Part of a small language model's weights.
Size: 16 layers, MLP 960 GELU, vocabulary 512, 6.35M parameters.
Architecture: LayerNorm before each block, no position embeddings, biases, tied embeddings, ALiBi.
Training: a variant of Muon for these matrices, 102M tokens, 6452 steps.
MLP neurons of a small language model. Each row is named by its layer, matrix (up: input weights) and neuron, and shows model dimensions 0-159. Each number is 128 + 24 x the weight over its row's rms, rounded and kept within 0 to 255. Numbers have three digits each.
After each neuron's rows, "fires on" lists the tokens most often at its 100 highest values on Wikipedia text that the model never trained on.

L7.up368:134081140125118137141099141143123094154170096143145156136143099134123130166126126125160115135097144096148118110139123119135143140172137129103107142121075141127134117150131130136127095121149146136117123098175125138146116116170157111181127142144118105083160121065076128104113128119106147110107084155116137142105106124171153126129107118175116157074134129153086128115159094111131137123165114104131099121194179134129129123082126091130145113120125136184125105102121121132164149088147175
fires on: "or", "al", "oc", "ec", "u", "v"

L3.up290:150204132098121095132133104110121118127158117078153138100132157148121141095133103141155086090139099126152144135088128169097145097110124132143186128111179126133105160124158149127132161136147150150147125137113130119140156145116118133074122136114091103096176098116139128116132142125125124101101161163150103139087109087180142139112146191162169127071109130117120148136158144109129134143136130121127135162143138123134094105098128132141106147127136110107143112106119118121122145069176140
fires on: "-", "ic", "d ", "\n", ": ", "ic "

L5.up813:106118127109123145094121137130120105106101154146137166107138079092153119081141130095151127116108121145110135169111136137061101116081139127123122175098113135155085141126097148141168097126152106158116125136113132142141128099121129110158113124144141143141125159151123136120120139084104156155132168138114136160087135144118104136158104189139127111161164144149155087140204087116127129104113169106093120125154116125148138061128152130122148132086138155104136163124106130113103091117111130
fires on: "re", "ing", "r", "e", "in"

L5.up713:141129125171124111096129083148101114081107115102138144127105164118093139115114129091134109124118154128136088103141139129150134102135138117087100124138131148116111117143084091133100134129118154139124122143125107100143133135159126130181165109117111191160093120111097141163099127157144136146139133099141087172125104137150130161120140114093145174143168176106092110105141181105127130148138183131156113117141099108140123159110122066132111146127138128170183135108134110129187127157117143
fires on: "ep", "ec", "at", "ot", "i", "oc"

L5.up209:110162177099146126111116120129165076128109132127119146126145107123110111117151147136110108121211094130151113147142139151143082161164137090153094119118127150127166113149132134129119156141163142169126121154099106102144131106119094153135161131159128090123148162109121138137137122112083149130125166138099136103136122134151157137149122098091110120064123175134122133117158161128069140112118180106123156120104134097128152128133110114132152136139137142140181093139104115066118142107114171
fires on: "| ", "\"", "'", "of ", ": "

L9.up103:139139110131157138149106109134087128135141092131068141132115135123142113121168150160117140110144092125135153132126123101090093084121135107113131107153151125129142117184106112134177101096132155129120129160112148184126117070118098148058088151122098073163133134113128193116134110123136150170113135104153145132142093114130122178130128145150154135122123117133150155140132122182156088150127137112149132082139152143173128118140134133120119149148126095144085087150144120102147126129131154
fires on: "o ", " ", "l ", "es", "en ", "-"

L10.up731:166154107142120151157094125144113149108114149082107136147146111097144089154142114148109119148126122115180117098126118150123128113135079146156112161177164151131178130135118144147176117142149119129119170130099119104162137098101122124156113115099149148101146096140118147127136150124117107125125147162140137097101118109130073149104126118160127157136130172115103072133090125145132114111098152066165102097113105156116074100147124144162125096160074135136121135147109120139131096146101161
fires on: "e", "y", "ed", "es"

L8.up254:134095174124123088123130134117090124137122151099164177111110121167166097110137111131116103097118079114111124154130119136131114118106130137137143179127124124110079138126138139104136152089072140128095151119088139122146130171148145116124096125127121108117142173151138157141119126083139160130105115140080142137106183151148156102139150188094124080124148136121131174165174155103176125133102125130128123128143106138062148096099166143130143109145132101121112134123126137101126130129086113
fires on: "con", "on", "re", "in", "st"

L7.up95:099135118100112136146167106123182109146115113143156123121092103125110071153131119144158103084133155139136092125137124153142170151131097099135167118148098084135129102153175127106109165100115141089076128136101115121144131150129099116072134120098119158093104122126124120154159123089121152113156128114152168122141123171164141143120168092129160116147159122153119119124102120112120107127100133131091178154140154123099150088096123101125169071121104133106107145133142130161091122141114129
fires on: "\n", ") ", "|", "a ", "al ", "i"

L5.up484:148132145174139140133156119114122150130126114160178147153129138087155160123120132122131078121121124097122127125110106106150117135129145108125083105138136085105119107140131118154138110124160110118166120140161166137127120155084096127162113156101136130118140152076124150100117141163141129127154149125137160071076115143114139123086142123102143163131143141100066109149107109114141105157121175124114142162103121166141148128073111146090118098150068138082114130133125138155165178093130106
fires on: "ir", "ou", "i", "ti", "our", "ec"

L8.up86:170134127128084114113082097117143095132145091107129126144123087093164108101146118132134139131135126098118143116150131097173139165143095116157098126110121129144143118148143159140104082085121163115124120135125091131106142083162115094162138142118125122092165131107100083122105148162125136159142138102133086146160103092115139134129107147131135109165151130161107138127123098136129136126189129088122131132164131197111150155087118169099145127082130144135154125144128090162161122145114177
fires on: "al ", "or", "(", "er ", "ed ", "ec"

L5.up946:112102167097074111152116164135139195127084129129151160135095151111106147139160180151129154127125120138168135093155137105117150127149139086123152114133126149147105138100135135178121141152085145135165084164139132132114120084123115187152121138078112113127144107098130128149179138150109080167103120106119149117145099149098164146140114122119076149117135120112125132131139133093138141149132136086135091182142113100146124140133125151139101160105118117142140124115112122113089137130084147
fires on: ": ", "v", "ot", "um", "t ", "of "

L3.up157:148136095092125104155128097132098126179121121149138120091144137130121149127135095144128105138140120130153173131091121141148112082109120122097100171072093153088134158156097163142114131095094144137111104170130093124169134105165113116107157114153119173111139089115138150130118164152094126135101119134123124139107149171134137131185117186130126103120165119130128162147182121143127143108133144101148124147137133149108134146078171132158115150138103156092093125153092134138112116136086152
fires on: ": ", " ", "on ", "ia ", "ent ", "o "

L5.up195:129122102113115149103121103138143120122137163071167089125098134129103140157127106127125094189129101115104133133166142114128154163148118129110105146138110077147125108126119106068132143140119160125121118152101117143134094128150129135138075145117134173104119130136178072130092150120103120178114179105139095158111111115158156150129089137131098111154119171118138129122146101130115105150136099113131134084189111165136116151136105163098112147091119126108128139166092110138115107148162105
fires on: "or", "ed ", "l ", "ber ", "er"

L9.up661:141146136110149149149179086123147123095142162123138150141110103136085114132157137136145102109136118163145104158149125150140146126129144133119143115181094130158160130146080095110053111127150144124121108181134132131144143067119093125116108126154125137112086104058119141111144153091130145127146135098129162099117130131128130172132134108132168158152087118129088126167145155115118142111134161129125108111114175120136145104150104171067134124116139148103125122189129117140139145108112141
fires on: ", ", "\n", "the ", ") "

L2.up513:160149122098150062126117122133134136160137106148120101099133128123126158132146145125132104145140107141168122123140117140120081141153123137082180135127129160110134120139122130151140156138104154160124117159149104112151133107068131129082149128104110142137129104119104147147142138135106144123144167126140119124090148117152174145145126128107126121122110167084113152086123172131147097116149121181125126134126153146150141086094123116181164177120128139106157105204093146127051130107138149
fires on: ": "

L11.up84:077132112142156120146105101108110105123160144135128071147133078129120148171123111095125112108119135126158097162140129109089161155142104150137138100128122154172090162090157134094109139160136105108099130145148113145102120127141134147170130106144186134103123127087118168131097126106131150137105141171119086110148136157159113152106132099128121097155099121175124141142068112134124155142068108162125130129149112126135171113118134122123109150100159129123161180151123179125135123118121156
fires on: "s", "ch", "–", "is", "si"

L10.up854:094119158123119115099086123120112147133151086103131108154091136195115134115132122154141153110138122094137171123136128125122109115141146117124116143178142133108123128131089112186148101159199133109145122125106146145135120130132141178107097108161138110111120116154150184140131085156118136103138147109133112101114138116135122157116127107133158145118121137170113132074103163115091095127198097118103108087140134158149120121165127134173123110123077111150109096135108112096134149143128172
fires on: " ", "e ", "==", "ip", "t ", "o "

L10.up408:156132171127138149111098105097123145150159151146143172152101121117173113131147106093129108119096121122105103151130121120135104102122175105130126189123104196104099122145112156100114122144145154138102136096159084146128132136120122123144085110126138107063110095139093147164112167117145118146123152174132106188143123132131154115110144122130118121141125152094140100103158117101123124113122136114130128147146136172126148125118129137079123124107100132089138182127179118094154145103105181
fires on: "al", "g", "th", "in", "e", "st"

L3.up953:098161097158142083143143110084110082132083118124155133135123129128116140086163099092157142117124107141184127080136109112083126123169109133143152104121119104138134086085130128160170122115135081149141113119126105158137112135138117176148126127113091133114120172139175148143126129141112159158172162102149149130130123113113132133109153144081126167143126178164113108135157125101120124076150117102180096138128147111109134097101126117137173139137147128132125111086110116131143146154128096
fires on: "-", "um", "ing ", "m "

L8.up226:115115147110115155105100151135159131161160132143120177150194138121073127116179123088157130142082125154130122133109138104121119130160159111145110146127131090141098159108183139125140133140120143129106102104087144105159133177142153056153107114116134121136125091097175127155138126126179137122073128121111154157108117106122121157105140095104099129137114108122107143154096118117137156151129124105142151099142120080129124147107145130122119113134103126135165147146125194097117129099140159
fires on: "A", "als", "al", "Al", "es", "el"

L9.up418:073118093101133122153132181119119113119117117134126127152137137171112107166135129122103161118157140158126121141163145100141154132123158127122108172098143123126105120113112101170177110113120098114094112125111117138158122146133146166130144121091072095108094109139126146160146115168084136114119176086156088126124134145145195150095115126117138118115104121126115115100119107106115094127160141169134179142156114145080097131113089129145116133088123129097111156096097148162091139130145158
fires on: "-", " ", "s ", "d ", "ing "

L5.up611:129074125101157141124144129114122090078098125169119116135094135156175111118183150121152117156120109122116149141125120111117114136132131115140119104129103123114151151122132099150144150057142081125116078142131146139107103204154127111116086171123136090147139128102116149132162158112121093130142170161112130106137136138105111102186150129100133147151138093147090131127097114165139102143140118133166118147123157121092158129069135129137133079115127085150128126154109144099123145123138137
fires on: "ir", "our", "ec", "1", "ber ", "af"

L12.up690:114133102121142149122119109078158124127167108126155107133134099104130098126165097115128134142116112107090145127108130108126146126163131114158130114172170087109080152125102142160116120135150125097126152114151115108177152093122130140113126169140155113127095149140115146122171078130108149136075085096119167117082118089117116150146113166108122159135068087105107159106128163164170137167105119139142107149182120141123158109120086150116149124135115135143158128125088140131150153138155141
fires on: "e", "de", "be", "te", "et"

L5.up103:099146067104125094124120111136154147103127138133101129131138135139074130140157129140158092103152150135097154137160131118192141138124126113095150083110156139100171116118127166100155128136146134122119142143078140121144108182115099116108139127086153177128113157107117171143108151104136103153113120117130151118128102155140145116095148134078137114188132103147095128082131133138161131106072141111115156159127135133102143097112107120146118095136122101124160151125141105110156159166156174
fires on: "el", "i", "\n", "ed"

L11.up140:162133155125136154159111153138123129096143152147107095132164123138130080127107149178158105143154092110130102128156128142143106154107090096110088158108111169115110114116149138101121133110109160122111134153072103113128129107075123147149138117125157154158137126132130117143108166100099113159075148154114157139147151113127157134121100148105114105130116129131118093133130147135228121151132106145135135104145126137110169144142139143120113102123113133089156147130107143116117097097072062
fires on: "l", "ad", "ed", " ", "st", "er"

L10.up626:140117131156179098137100127114099133142141110115095118136154089146131093137133183095110126169140129116150156141155101088066102160163135118117137159135100114132099135161195169120149125121152098138086094132142110129117129153119128166119155104177139162120164141146089176094128149080136121146088105131145159089135144166104126129145107146121080135146127119145131119139109127090165108109118116143173117134121140111132137142126111069125137099113122114139152117141121160095116099103133118
fires on: "ch", "k", "s"

L3.up50:163117105115120103143142092141103137137114164088134143124115162150135106106140118119125152118166131129153135115113117070145098143140104128119143132105153125163105156118144132132083128151098123133149137126149128132108142093118113150131127112104154069125107072142081147144144137168138095126149168089106129105205064170115148126132129133107119164104120151087156123132153120138206119154098092135133144145137109112157113142113121096114120156149150171128093129108131121160157149126129162
fires on: " ", "3 ", "0 ", ": ", "1 ", "of "

L2.up483:118105120101153075092123125122111101139162133098105136125109127123159155121175153154133124159172126153119120096131147101177140145185085144085175168092091146145152117149079146114142127129117144098131082108115115145135138124124147146126100101139117109126125109142146088153107114114099080150100140152151115148124120098158163129103102150110123165146140140144167121142164148089126081111137093147172116129177165132156136109088122135138110145088145114148126131136117111135083133115142124
fires on: "ame ", "ed ", "en ", ": ", "ing ", "ere "

L5.up129:166086156158119130085145119112105119145131114096123132157129102130105107107160135106111129107104133130143097124113148095156133156146108093111103083094148166102125148128091121165137134155157088172091103092143121164084124133081084118175125129118106156160123140137152123157145166140101168114151141137142129113077132134140168134168127136137137180140137128098089100114156116148110107154129137118129130146164116166139151087092146088154141109147106137140147125112143147173166136149156134
fires on: "ec", "et", "it", "i", "e", "el"

L9.up776:149151121136131184150127120128160128108148114181100135148102129167127111121129144116155162188119112132135144160135175118185141146164094154128098144139157125103127101138160178141141139133140133152103146093092069114136149125116103060108107123113144117162152102135143118170110126121137084139101131151124137148091113103148098140110133131111095134127137127114106130133113093139145137164076133093104145135153114141098115131134100147107136118129104117130136155165094140130157069109072136
fires on: "es", "ed", "le", "e", "ad", "el"

L11.up691:144138149123122153133145169114138112182101094124105093150145095087174094160179149105134127087102102099135145100138120094127140118152171128168141118126122134133105128133112113157162120176126102128160148120083103139122127134099142141103112104116094105087134143139139133126140120153081101138182138168124150100160139120121147171082117116085101116130103129152135139076106113116151110122118130128160130169127129112085128120153084141163123138182127128092111135109126127123089128139140079
fires on: "ex", ",", "|", "-", "ing "